config = dict(
    lr=0.00074,
    beta2=0.98,
    batch_tokens=[32768, 65536, 98304],
    doc_mask=False,
)
MLP neurons of a small language model. Each row is named by its layer, matrix (down: output weights) and neuron, and shows model dimensions 256-383. Each number is 128 + 32 x the weight over its row's rms, rounded and kept within 0 to 255. Numbers have three digits each. A neuron's up and down rows have the sign that makes its largest values positive.
A block is one neuron, or neurons of one layer that tend to fire together. After each block is what it responds to, as a language model described it from the Wikipedia text at the highest values.

L4.down126:164141113083104144154177131054148090113151160168120152120161178107162172098102109153128135096115164139082041164116073146129126172171076127097113131131140099123154138135100159095166123110137132096125123124161162178147109152157176095145087145111175141083092138125103150095180134122122139126099171124182159096155128169109146142131166153144145136111088120144121129099113169153205170147092
L4.down323:127104116086091140062166048083184185106093122143150174130127144115082148159077108108085115147122152131090155110114135151172156133171105116140141102166151122132115062156140090105147138126106144113168116143078139143127129091118226135126155161105174103107134163098143157085144163099124094091169119082118144098236136103149121066115110173117161123122132129108116107111086114136087080133096
L4.down394:121110152099110129121129090084090084129132157124137119149156172106209104131042130151089153150155108155121194161087123138124153212129083170061121143159163148144158118139149132125093062146118127101161148078121127177163145182092120128137156131098110120148129100089125157118135147113101134109128093099156128034129111208153181073183103139154168125076115103181157143102120176148078150097080
L4.down484:109059104150150148127093147071149151134173155151105063114076106133085137119125131121059118080091103067142179119120161193144134134176135177156115168126154079121147139076142144134165122138149152128102089115124091070181162167149134107206066130104173115093104122104124148080118142172056090115071136153142098118104134156103220094170099061191103070186110111134073113124122094168145164120103
L4.down781:099147127109101187183113089097153171130197134190127089039108095174141106062120158112113153144142167162149099101125192196142058134145050155115083113080075126094132130098108101127156090159154110143145204164156151162139047137144132119167109114162120085113128154086138139147125178148152131170105081114166137110120153152159124067134161085090144126125164133173094144107157134150195172147172
L4.down821:146111122120115169026137099091127061101124135126106159170116071143114090169108154125156103197117116149169122141132115143174107093178170117070132104141094113083136103117109140130126113125181098183111068146104104133073127093181158168114165148131109112156134132129121146100093102173130179114124092122141093119120104108143083149188172088134095119165057137196078104113102101121172173096185
L4.down887:115155156112077165143132142228154120150171113136168118184188130179116151199132132115182072145105100167100118139117124171150137161096176138092155101109110127157173135174110145200140115128118142154157159093118113112101138104107215125148058122116113077152112062123175149177126163109108126087087107127139066154177110119105189127068107117106177082154126128082131148178149091104130119137060
L4.down996:121129104200111120130143120070175145091107172137107107093133150137108121157107123140094182166124165113079058182122173140125075107090119170095101123137056137145126185133156065149146082171147158113143130078106136110120073096148130105145149111110161058113136129132095118139128183114152142107145183113208116096119193196120099141125095202176157121049134176133131098131154167173094072094158
Inner pieces of names

L7.down726:117118135088132126136128191166099086126159115147113099146182140187122125149093095117086130129138095133141147166100159107147107168116045147168153053139189111186182130131098133152154082131161053108135182179169141121156124137077105098162152109096159111142090148171148108072114147111100161091166080122129152147105068156125176173088151177119147177135224152113137186177124146124082094127102
L7.down947:114094075140112176065144109138183145076133148116165123134126129089139178198122138079105089113081119136166079120135123118179124190107158113121158097097181157117134111131157121146180147102140104120085102107105118154161163129118119138110149097127186131119079151101098165067152121129096127175154142160081061098111137173146107191137177161109120169075162113179072108164143136153162132161154
Hyphenated compound middles

L7.down271:190149111174092107083183161135144157127159121098188115159095122120118166121128165130158152127211146175104106156158085173063173132138133146130151168150167126127139179067103068141133130131150135130116133109133163065139077102126136095102118166159093123087093157111130105074137133192143124177078084146123157134150070118131150145126168114123076106165100137160138090156171192114123089127113
L7.down942:079134132093131118134070131113088094094176165147144145103099098127152175128146164192106116156202122173132163127125119140154110180139189139150085164131050112152097078153066101109094100130162073162097119147110128167181064126126124101114126074119119099167120114115122170067194093084055123116115126133129090088101152124111147093110135118123215143150128145134124133088100168144092152108141
Temporal "after", score digits

L7.down508:126142114121135116138114100120079107135118108076105118194127102132100117076083151207188149092130190169108086131102168104128106144131083143100133158114108123165154174115106148160074114100125131165192119137123090112107121109134141117126121108143119131151134148122109110082089108122201183096169157165069165098157080117149155088096122112127121169129092151099144107097079064148128179156109
L7.down591:102121104067128114128104103113124167165180119117152146192137103181145161144135154130082231116153162123069150178103135106131097122134153081113104076215123139127163129177176082124137067150169113129128186085106116117120166131142171087106142118153127083099094085206143166129128120114068154072107169136105107105119088154101171108099074126161100148120120186110160148139148150129131181116105
Early pieces of split words

L6.down320:170190115126186209127130076094002114129115177172164126121163047163201109125098175140115126145173126194157123086097173137158076196124098126158125114130112103145132141141214135172137138095110072101165167155074125112119108181129082178113159172070122129154147148110082125131160143119104027126124146155121191139110119144149117147140152153152095105130123120106123101124134169117076122110112
L6.down331:134163135168123115091110122150114148070104114176167141197088151139206065109080103120105101113149151158137106118180154124110051139172139131107099114143124127139093107109150133136128125120133070115131134144123149106157109144160110155112091109132147155111131101117128043193042114118149148119058148115161137137092185143128133096105138164146111136129139134134148135165088140076140135111147
L6.down443:129155131141205134092172119187074171091114114109094087145129132111142119131108101142127089171153204202097142134182152176117101166153117216124122185105063102150112176161147106102086178065097166120154110153209146121103216132062147189168129156144072131111126154135144152111132093059086079125198137041160137139147141127153093109198176127192109071127102162111099115162126118109182100108125
L6.down936:171151153118152141176136179017144114153168167125103146161115127146218143162105112108126167105116188153145098124122147171110116095145131126095153124125065162137126122104075097125140069143138143116126131127111135112090112164188117101156171134111088153104114171169115133217172132106103129162078133150088102120078150154134108089133122107124092129149142091124119074093158100138108114077115
Time-period nouns

L4.down10:105144185161119131135147110094168186079147124157110136129143098132063092141141122172148134117155168129135103121056135072110184110115109130097136149169144111125130141083114139128141150179124120115114146104087100107109126067156062064173160124169138149145120124095157136136112119125134065029176168130106115114145147184131132078165117149187146130131152110140113105153156176169155181109135
L4.down74:139128144115128135142091172210104177133139165143198125131129133127097146152128180067116090122153130148072112109060147084188151128119126143083187127105133150123104121143101115124155148107142129151137103083088086128116196114181104100110065127104129080150138125121168132139121072154154080109182160168100102162161128066126129163135132179172129121144107141151107087145153166070111171154166
L4.down540:123108163118137134131115136118028150134147156133136153164157131126116089113061156156167143072145128164142095102107099108139166091099114150091141134144108158118087121144154093100158163132114132080133115077130099122136106131149079098098147113134102125107142160153138134151135070179167114125180130144150137145138092102135127165144118148138074201132120137185139085187141190156058088119126
L4.down606:058133174156163130169106178245104195159163115102138192155123079140106122119155085094102059086134155086127062163124123129107136124132154133129131151174078064140107150085119183148118105122138198160109126130054110147145082097132063131151158100115124130221189107123174098156101148158119144109172179126121122061098108162129147158163117097122149133179134134157099078167149140161113141124179
L4.down727:086099146104102146108149112164139124131116133120137115118122105107147096152118091163125149088115135219175170042139120140150102133222101139160099158102056114069163126225183101131163116033125143194116099189096119133130185138142142167128165136099141127178088114121144158120143092101147134132153136098163115124129106121123110125140137125133160105125087107143112035119178136090063099127144
L4.down773:132131147117136155124146103164157099114182123107093146136133101132169156097142139125101164101146168055127127140153112117146102143097082128133190157129109105088074126160101163124185097164147083095148136100158150179108152138178071125117148140118137150152163125044086143156116068094077164140104114117093090116086131143114137130160199162137123185047185154090114054098126137097127076098194
L4.down897:068180091108146132162100102162077071103174099123139112121114057175095165153100119134108134078119149234150075074136119151111145085136146145130153088158151148126196126095136116158074118143129105125121116102153101098191132164230101108098118137129171109092137104152101088128094168119161131121078141089131147110138082130118164189164113165156082131146150119114141116115142116082130102146142
L4.down929:112127098134109135164066126047110134126160094168160131079119180054157090123171164178107108148105113141123155149090102133108093165099138083177125192120143175134138084121094125128173101114174133126084164167156105112127169168136148106175088112100131143161129157126095166130119130120101138106124068073094163120106236168167139121107079190136130084144170147146121157163094149133092129093095
Over/under prefix words

L7.down3:101140160169181149117146143076134161142111073176152122157107154169084097138138138201134119096113162116155087109148095102117103150170128135161129082167155097071111112152154103108095121170189107109105082130086125152155134068098145131161112106120125046148148145144081104135082117104157089154171101172179168141156111104161096138141157156135123154125126130134165126114168159118134117076169
L7.down324:131155105152087202055147137098054077099148122153128040135122142106211078172103154150158145110086152196136120150109081095158069149076129143097121168189129080107131193096138155116139134165130081123150137040103156123142119159122041138129149141095119141164132142119139136132141144123114095141052188129126133181085109153189154125170166136187110150135154074091134125122138109146122184133097
Mid-word subword fragments

L4.down56:177090059140137177149090127110170114113121072197107165107187138194099092145130135193174159108119178113133092084080123125097104145111157107145133117101128149174118136164133091175134127118143143109116071104125121054118179112144101157136099088119078122102121146131149134132138085178136098041114135196146092085108085129119114160177137140095154132151102124071098196139111144105125114113033
L4.down121:153135130123132109100179125213106164164134146139105083140136074135148097129084142102122132119203176061117172060192120146092149116111138158128118077116122184116115149098134134165108129199082118122129140063100133094139088117159141144136167185212121141114109164129068079117153104031089115130132138163155120081161133108153105145138135115153125075131112113053148080106170138076129152092173
L4.down170:146163165153113127117150157104124148085100158152129144146101094156131131128174131127131159147124093055127125152050113133069132069133122156139127145145159121122118137055089128105076126095145131159135124142127139169151174153073146169122060164096127072110065139131102094127143127134083099158146173164119115150067146134132162079155090090114191146141141127115142116159155182144125120183125
L4.down597:137094136188105123126101116113127154070097122145103134191146155122143167124108089128113136130181127173144150101083066108140103127149117170049097076094133126149147081151151115138138120131130138093079160109101149133127161135129139070053112101124147118157171132150130118140126121096014140090101103144101169122135117162113146105133108106168158172076130131105161160117120114101147166105165
L4.down659:131162170174113145144094116168099145131118194141109141116179133134108126084118159131099096092169150151180113123147196147131175113159064071158077185104110109164141173130064205181151095107124099105070130076111096157076112076127092108096141089137108115131135154107161130139127102065128183123110173148147183121155127111154144119110142089083121147096150146116126120109191048102111120103130
L4.down664:170123112109157078136141144000154084103117135157119139122118157109167125124227139086126162124086150170140127121110101082066120110129174082189099175126118112107105094110103105107131097069134135123154118154100084111110104106082154115122115125145133128114157135087149066085123102111086092182181154188154103101148127128153096127112129090083155050121176110138128113153116150128133119125083
L4.down729:170132104108162162124139151181208150124187169142063115088152124166098164137145163116162115147168182067119145119141125102076149053151146168145143199136072123047122096151139138074094138074107157156110177085113151150156155109100148122109155094170156162095141136130153208139117122084168143138164130169166145123121175118125151110175178130095150101117081173143159164099112183102138104118155
L4.down848:110181157136124107147108127119166140179137163192071077106145169117087151078148098195145101114160126106122094141129091143131143133087130147093166211167129089108110125119081087132125104100124098075189167040157142117115146181075124148101084164152149125079172144161118094133158094180096116160115175142122119097200124144072176092115065114117064203133098119109098099104165130141155185104128
Performing and recording words

L4.down250:143099162167164163164094142158149092165116104116095139114095129072085167157087066134129159124157162080160136103140097136116157170125127105112156164108089137168170099093133126085169101105142039093142115078071130147136121149095117100112094116131143200115143115126153106117123157102112083139112154147090103099135162098119176108124134099076077122134157111141148053077076107098132103119093
L4.down296:174131133160122114071115145027184152047080136135122157153154131115101150112083134128094065149140102121089107147162110147089119192191138151144133119122136061133157111099089142158128171161108107153137136148116168204087145119122138151166099136159085118188104105104120104175096125155161158132101118202138080154087134098118118097121127106115139148118187144079130167127083160141126102146144
L4.down414:143129147082176111168098134121141092086104106191159106103127110068160206064147095091108145174101153110079132136077086166155105105085082083188124117103123161118104154157130138152119091141065130099126151108132120196177132120160110139114082178157174150093084080123100175109187216146127155089158126172134138165197089148119136120164126109154142131236107215122105139086113144121100177148135
L4.down577:117193160145101135117125093120105070104122192069141040150102110157109179100104156091106115137139115096161142163141154122102121110152153132166088096120126142125136135162128038174091127144086131143097132113148137133040118090115023041096099135090162194078161140134143137126111103126154166205183121069100111116081150160119139145151086130173097143143124125084135121145119125104126120158094
L4.down717:124150142117081108115107116118146135110131137092163177129088143137118195159170103106098062086115159111167142079141124143133112082117121095139154110168054132102079140156105122172101088078148157129158131150092157131096065173083139110139141115095131091065109155106138135119154117063160145136118114151117188090203091101156196085141165082160114102125127155085152081086150150079189140149137
L4.down780:175105109185078167079153096104140195142113124156131081140194136216127167133079139140106190121162134128148140072176083149170161146158117107148093127149128117098126122127172212189123122117137175094037113152193188091142140123122077145150157099128095126137179091123145173136142089145136137111161125104166177096101152107221170132122142127103116190143157145156100146138110071093145140167065
L4.down791:136110128130116121146114077174047124101149182158153143117109150151117163141116129154079138075108110089145197085200185146096135080084150118165122071185111138127102144158137100182125071047091123158125124098145144143135123121141116148067103109113129120155117129137139110096073162086121109119207124094120118095137152167135128104100070135143119107180148107078169128126133125120137138105080
L4.down863:164080106114166144121157116096138094068132126113143097107114146150115112132110155186146099131145171121117110131089110151182150117105099115099177153162173078099088120100129148179131108134162140121078178145156145105140146157208125107134167127199156139099162072138150163123198174167125137119112146114175159124111186134126094155160128171167095170157175156113070041131168136102136106187105
Mid-word consonant fragments

L7.down367:112119113159151121158127111241148147095132079111134112152149135130138148167062116132106157178135158130151084155112129075105125113170162151115206146108110215144077142099157097147105117089145125105097069157140113123097091119116148113103160091153069135101144163210055101130146152133113095149131120124126067106073063139163092116135170142195094095099131181150138189115156106133157105134112
L7.down703:117108117131129139195091063042191139094087093085123140142203133117083112136154179156076102118117174111096119119087129113162153100185136132156161125130165069107075166163149140136120137099128114116137140096014044099125154118083125160144147098064100127111148050181133113167172103093084117134099143132126123150153121135090155102134128098117110116127166072099126111124144096119104103111171
Mid-word fragments before endings

L6.down845:151111095115132118127103096162164190115182077149041174136190172100108100179119138174090183119129128157112081121121124083123105158114148163101134134110115116122131117102165125082135118076169153103126125195117099105137110143114144096100196127155164093046107130137120115155121123144143100168151068115154126130126085127114117174121111160139145139114182121126110155105173146098119084169123
L6.down925:107144157171097103113140095048148158103115072125169118073136150079135098140183109089152123091105160156074101164130194108140076104145113127109206120127105144172042143111132129170159127136156158074167146148090108163123095136154129112157170132157155153133176039154176111181087143122122123146159114099119126120131115084107150208137088215170135097129166120125103108088076144143147195113118
L6.down986:158129168090167162109097145040145124131129093074122104128154111127101103089158147126178155147203113114108122161084138146120109084183126195122097137148085141136097129161144127115138124121167099107160058123111163128110146139152100096069176119106046104099149125121125130109145163148183147186146118173186117126122093149111167156074104087139135100140122163102135175141124175044122136144135
L6.down1005:123152109113153132144118140004112144190145122145140148139096105149162139152169184138097133114134127165116109124108150117198102101108152132156126080162144101127106127192119060100124126187149086088086099115153124133127126074142140117139112127069117129113112103181170158118121162146096106173130142111154182083139093135080096135148109139092157137186202118165134187144146141122117119147118
Mid-word syllable pieces

L6.down84:138101112110096104130155165114125147119118124112130029159156114093144078164127124186122101128063096098200154133069138065116061124163091159147135152081133079206091115120138111111082128171144151044190074084104118105078111126076144094161163114124107099143136193150047075112128133175092123149167175150128157125160058165101160154153081099101127150153175120096130137135137201108125134091130
L6.down477:145112117156138123060096083148111108133102086110080112116152157155211154131121142130075117121179119118166149126109131160126134067152125186109171124103146165128179182181169088135114156154111113161178116119032107117128117136127119114163161133108081131178071144106123128142127169122074137131184131169123139121169192118096132084145131074156126153092097155115142125134120104102092173150117
L6.down760:068060123132108140090078163132086101142089137141103162105097153093095083170111152121093143143145109111151117103206133098122153168140062164105152144139115202120168147175131137120186154153161068103122128158079154097113097093093156118172187183116125146123162101139080167124117134143075178124108134135140116161163174170116127126073101120134169142111139165113111123146150058138097087125093
L6.down768:140135148113131127142128111000130086129185088103132003156136083118168139120138160148108154141172120114100146132154098136115096111137140136162134116134112197087047150106123149146134147158145107144096120115134231116106121099114068135162146132188128137115120123109111103132096131121155178167110141133144167181108119137116115149149122128156168177165121094128155097116120086164156079078109
Mid-word subword fragments

L6.down323:121112138159199137122119121113139123157165121104170103146110146161127136120099179116069137083077123111149099157145094106135149118116196169129165146131157096102113113133158128160118078135102099089115128121088144133112173135169112144093134147103181132157154061120142111097176120168188072135114149131126135101181123163141135199112197165203090152091113091127146162128115118108121102130202
L6.down521:135165126060113144108136106188103129156159127136109113130087112095098220096150089143113138074150143135093115082128136095118097114067107120128151145202144137108139139184124093100110109153129120115133092108111133114132138219147079109172135129072120161154112133189134121181176113121154139124151123123132123156172152131119178156136063139129110117106173122119180096165154143089116130081142
L6.down903:065098159134172146125078052141113110133070107181116139122078101153147081076185137101119103154118163136172088113144175173077098130117096138108098040149165128146130118117132119146166117100105170150150114112116044155130139131139117137096164134150144132174206123175161194165130084151180090092140190174141113171130154111094089170124130122175097122087113146166182082172064102105121108097144
L6.down959:108230127123109141161136148115160128169118112143133111139114104110118139091136153117070082134046146160141054094143159131139064141141123099152122114069166146124154135109120170140121139147107134071103089091073138095180145154164150130091138079102169133117135143129161117108082099135174055108075132194069159134180123133168121170158170121162088100073170173154134103114155082119086115093143
On and word-initial prefixes

L6.down815:150060129093119116205080138121127122116166174110169108191123109119132129083098163111103162139107070175123128094163168175119131106154060111097143147203078083111083123118141153164129113126112198145117124104160158155108136088105148127190127159194172159112158108162129123093096124187142074146139112126174091073164159176147131144101091077147063137133114110164136182154105153173115161115181
L6.down862:141197137131129113114138161000153055066101133127139146114117106087095098149084099139144124102119160120116137137156114126184067144167086137117158150132140139129096119149074157120119089166125117105148157066104148123158149149090151165163174148148151129112177110094104156090141096139140141125139091166110164097120149151135167120126170181108103098095171078140161071147109127162172133107163
L6.down881:067125132132176125154197133000141128113139174142128167068132103078095118171177123153162126137086140118070120112173054157119116154109146100121145093155206112148082153147140083114140110088152097090153125074112172112194119114157091151110172081076115107152137119226123112113137107059133145131138164081059101092115089166114139110127070111112118082150149152100152178113115108117138172109155
L6.down908:161106085145141151084107179119116144163128160119098131136149163150141150102119112122075073120072102152138113109107118107147154166157170117131059113163133134138144104074210136082076178131104120109108162083137158121114122090111128112129084164154054134151129120102118158139123147127139137087113120135109147075172140152089108123085106115144111087089134063129107187115135115120117114112123
Mid-word syllable fragments

L4.down49:076181123148154101108105106049137119072159119163103202165117157172139120173154155154090122114154128162162104097173116161155152180119195122140109109196136118142168176178150145130177095158132052134109093131170125160164122158128128124120117126116093185141095111139158119156144129121111134146135096093070162145145103108124134110110108142095121135116169076123119146163091102099109122139085
L4.down83:139184154137186160113146158095132117018118129114151132128117156094140117142156157114117127125045147140121122168174120110106176096213091170157107132095152143145153100155129121120161151132127039145083134062185158118110139109149143182098086131119103097122068135098133161181115106110058127080184135126126104136127112178086115050106124140156085137129158137099084128162158075159179093085151
L4.down151:080110128134148100116152109066101140121094146145151095116143114119184163106134094189066090123093086174126120191147117177170098141160130155139112067172151132156145103068105164169110065189118098147128138174092159142085128142125210164085137112097154129116130117109098135099154104097104123083177113113124179107211156102153085154109097105145161120188135175116114120213087096116069162163114
L4.down156:137142094159104099129121090093238124125118108145140107155159143134147133156187122119140148127147041151105095174142151137174148105070144143107165079167161109131144135138179137148105109083107114147101115153107187118152108113167115117138151148173135177193167148105109150099102147118093116093091105150102150137094142116113173153123212173141143130061133150156097121139098188153122089179111
L4.down283:164162101107157162077104160131117112158163166093154158087093101102175140090125123088123101154082134151083101141132138104151125109124143127090111148145155103097178125114190141117137088104114137115119108083118093129091117192117188137096105101155129064099100100103070065105137164128122110110107096092146131146111103143063100085116107091087105147126131105104131107159166149141161163119139
L4.down298:106121137155102123101118127145093121161116099147118119101136117101133147125129068082098101179162147092139096105081092078107101139131101092099090131154195128160103079058131158104123156106136124125148096057078151151071128132201182196093092210110139071147169149105114143123126186129162134106182108138108181170162171155085131103098148135118153103100080128097125146169095149090101106105131
L4.down830:121166147088135111134123173063082117073166108105110172130139142186140147090134177096140111135179165158121145138069133150121118186093136128108043142113151095128126151137152149115114091142104121129174151157123123137132092143140145108159090147106134150135072042098094120122159145144148114077146093120130133123168133146143145092158113141065162104148181065142159123141160151137124148128113
L4.down884:105091100121138168147132205033110078099138137132122071137156142149137120118169104110086130135143091150129110108085124120158062175151067128160139096163167147167089153103056136133091108141097169146080139086134134128125164112165102132111162093131101068101096108111107115145159092152066137111085151065190117131157191112076102159129110135194132125156093164164107081115137144136102125193082
Mid-word name syllables

L6.down72:152134117101132086175128120131120191087121150150125094150072162093160126094117086124124181123094115175085117161166132108097129103110116193128145146164200197128133093113128145162166094163195067146140174127149116152134097164169068101084118163086158124113163198146112120186130133201180187108085081123088119207133185166117131213105101147145087170097183134108059158154154114131149132107094
L6.down212:157122127090142187164132068105130082102137087182173137130118154101146066090116122120097156175158111147135143149127141079123221132085174089129143174086136143108125102148122048127142176073130084170095098170150073185120169146195131147137135085077075181103133178128134167150134082169111166094104102178176106134080127177111133145143101142116142141145125128130101105100091160160149091157173
L6.down402:120090115094084117168134156101214149062200138147162117114140106119082157083096109129101105128133124056161119157154138143091118196096158150117112119153124110175150083114152141114147167149155133157134077124141118116146052144184120210193128160062126098154163094143203088083124126124097153059104122178146146117137135088124134111139114181079134029134140117128114139119145119147163114093120
L6.down478:126104149144126141091115115121150130124125173190110093086116130089130142114147164153140091188132138147127160139105110215092134142133117155104102180039148170106142128133129122136085153124141132120135101134132171092145130136161107124184142189149142170135159168151143091095171124065085140134149184134131090191128056171137126124153123135129166201158132173139139122137140169183133155124156
Sport and activity nouns

L7.down89:128149108129145119112141107157119145090087172161130154125143163095106139134124165170130187159137075132124157153119111167163176097141044174151154143151113216155014122134126062123091109121154075122196113150127109124134102096142125104104087117096065123084126127134156110122171150107143151147106059176119102143104142104104099121153141133156209119141145185115064129134146161135112105113078
L7.down624:157192137127144138064064062115107123167131134187109225169102182120079104132097096145110115152145118123109110130119095090084077123126105127159177121188098100150126085127113157137162103099122106088134142126175137113154143124144071131149140089066127101113087145143169155129058053170110108116088096134125156119138120171139144099109147125126113171136125109115194124097133139156132121126121
Music genres and instruments

L4.down295:132112144150077109193187068172169136156204137032088088131122147109158125161139131160094179093124105103149114118213147166127155115176145175149107075139140131144152166150124142137159181148168102101120126113090169167129179139097163112137109107153102097136093188145177122113158080142083134129159155104148108143130131107087122156090110144131103052083097148104175088114122058196195111117091
L4.down299:095144115111120111149119128152086137111128130179145074061165112122072119148134128087116167143140096140154117133062130145131155112092137114134161112198137062134122253138118125136140139158166142132129128088149105186173130083078109148088103127165120166140123152143180125150139142162073125166133086149095150126072160157104108140108078126140144094120045196110101184128136113151133191124118
L4.down575:077145105114137127149120141132201106191126154098149088125106056134128126044229094132104165149087164127151135174128123123139157144196146161119106136120114095163173155106136125138146064131176152116154154118107135151118110084183108110115140131107124148053193190117083134176108118144107141074095114112100100160111189126079078182112146185096150177103181126120135123142110133142112132111103
L4.down693:125090115112155193103094154094185152118135161138060081124201096108148126160174144125139109094170144125094110132116128179189120155149189200128140110092132097131121116064102151116121120168133054143080100139165136153159168144154124140112110148145064129130142120131125168139176064099128101079203058054094177098119092151108080175199104121097137079133101163155073201144119118138141088205129
L4.down708:094134126142145105114129114178059145189142124083147154132169119111169087194124111125027116160106152140126090092105168142104124117148099116128137082132174122097102147112146158133141158101151162104135112175126143143110149185151133115094131155143189204126147103199068115110081146079091122194198159108080142138100104132169091202164203121129141133182161146123128138161147115151096091083146
L4.down794:081089155158139095178124174125142157143090095059122140154104139119108163207123125103080045116111145140087168092078117134094144132175163120141161082153145161136146118136091131090085177110090164101089117069098122149222150079076135102123100119198098117147108123133152185102159141131105107115154135103174136120120120133176091175140153126140113098168144089132092064167130127070102118118041
L4.down905:131149113110079103136099184193148135130135114105124183164123156169138160162091161107107164128081122139073143151139136145102104175124142125098111158126162162101146121150112093116128097058088116152193157165153098168127129093104113172100122174093110110132152145142123097128120209116116103109127124189081148194132108085104130142057185121111099143096107106166165147089144112113105152099065
L4.down976:110109133167098087062137128139130172148123169128125146133148146109171145143116175161078086140120148161119125043174185169159108195139091182158142171069137101116135153157167144130117096129146105090103182112101099120123142139123114128114080080159129115159106165093161071157072041173121159067086089151088189120065146087118120104076128147128129179124109182138094119157141083109118131175098
Mid-word subword fragments

L6.down219:114185080094150180082130078008156107120121106112149124156160135137131121117144124129096102161157116091116132137109148116159162117069142151121176105110140084128193131111122099106134094135138151142111108147089085112105167098159131172150198124096140118130076119106112202162127105129132116177069146101177127102136158139111119080136113138066117137111076099104117123147152145148136129124162
L6.down277:151128097098117118064100099000130136075088152115102137114178174181155141171132073134178111122157160172054090159143153100135190128161129101123129107139126127167116142133142113131143132152084118097153139185090146141115130113179121116119121126107095074125104157135106194126140173102136123145117157118122114113095154167150113204134204117190143175141156139140114147148136099149140128121169
L6.down918:116141124143137113102120142033108154130139150146107125148107195157118147165164190129146110132106153159113101115098118112192082132158105138133046150093184158108123101104091132170117120087139064102140139134108129071080162147154121185132116114112172162039141216165096066160120120161077127104148151135144167097141129111130130181113094154107120132120099126176118154156121135183121127120140
L6.down946:164204085107118125137148080100114095162125156143132130152144087120138154082160175099120091132103157104104089159120136145209146147184111124142121132096122084112162107158126112157164115081106151141140141105074112106103142103150165142061126139150133145104174126137108147132121158189131131090157185193160140123178152158177058120120111186118093116118148099113193145127132165116137081125089
Mid-word name fragments

L7.down802:163128095118128104185148105129194172108135066136130088102158133085098088170124100108108171129040121126137132124094181142043101108085145112126145133145143125161129167094167173098122182096181097115167122107117075131110083158123171116145139111183182123056122165248178104158149168155142166119112087142127166119112125168164083126170082175161134144139154118118143127113158083174130088183111
L7.down866:108136077132144080125140149105117151140127105155128078162077148201107067160127116086080164135153090145171106106049132180090139135080094149119126157122137155079194113058120190112197120152184104184106108134165084151136117117106136112120076049138133167105097125138167112158123118104147078052148158165106136112112126091123112061134130129102116150092107142102117188128084135083132105153125
Mid-name subword fragments

L4.down27:130133131127158147128116104217115104111089167171112133121142114136138098137149141164105124113132091096100106122193144093127136138172173146176120112143160155129115168112159086152094079065142139096142094170121174106123143194129160173124184171147159113154170114146088089118154105149150114060108130091168137164129134092137131193158085132135136118053162083150115171167145140146134158137153
L4.down149:182135170106150181105129091121132169088164059116205112111148132128191115073073225124143133147114211172136151099111127140127090095153165130088178094127128127090099214064090073165070131098158148089137128095128122122121094169145151099120126109135116169142150140159137084140177083086132087058141124153133131115119069157127153144143135127106100119116119098108142135159119160098132140077153
L4.down202:100131101141134177128082115177102068124122134168163181093116167123118122092122094175083137123166120191099133084051132141153103125182104103130104156146164182084145081113111129087177073135111099140137088096159133138134113095175180137139113107108130126171115097192115133103126130103146128094102158152170135139162142114107101051113130143093164089126093083189092157121149139111071139108097
L4.down275:139078129119195161106096103159063192147121137115154091154174158130154182138136092140165061124123152169117061110088116113100146138186141142145135146136140145149145157085114166120128159138128165154206113179102180147098142102169137095112127202100119148119157122119086107134110154134152151060098108136171146056196202165139193169121108125143145194098105119115152118090108188111143083186078
L4.down378:137160172130116113192136097132147129109123116124108142096146136154111123065195117191117208087068155063168093080118154120132109157131132081224111149165084161155106146146118063163129143113162112116088099112135135104169102116152123119104117102093082187141203105114177078153177099115097161090112111137201184117126164112131118113141134126132112038068096098161130117131174120109107123121152
L4.down466:121146135127144197088094154039085083150154092115082121098125137130106151122144143136134141100135204153180141096166169110134084142108144074121128116138128109133115118121119069115157109210080105144068140091142139107141124169117137191127165118142170190130155132116069086123103127098116117102085204064112106120136087104166151119106068114084166146144071182123145060089109101121109121148106
L4.down536:127097033112214117149098074102073105146139151144117121170120167073159177116088145130110179193111150109094127096140086113103168144136135198064119149093118131129147144124154153176138109095074127125191108127129123087131132099121126140127108099120101153159193132108103127105117103112106091139145166126126127122123141156103099159145137126096136138141150082141098104173116151132074091123142
L4.down576:083150129083142059142159163125192153141095149170178147147155000145104113091161102138163117127130151091163091098055146146108065171128117114179149166199110113094120162083152099151128099136109120082123194123102117174108142140124132122096089112065119091076089138089106112167126109125110121103162125165147087145122125119138178039176112136119094103157085085108162130082149177080100158137085
Initial H, time words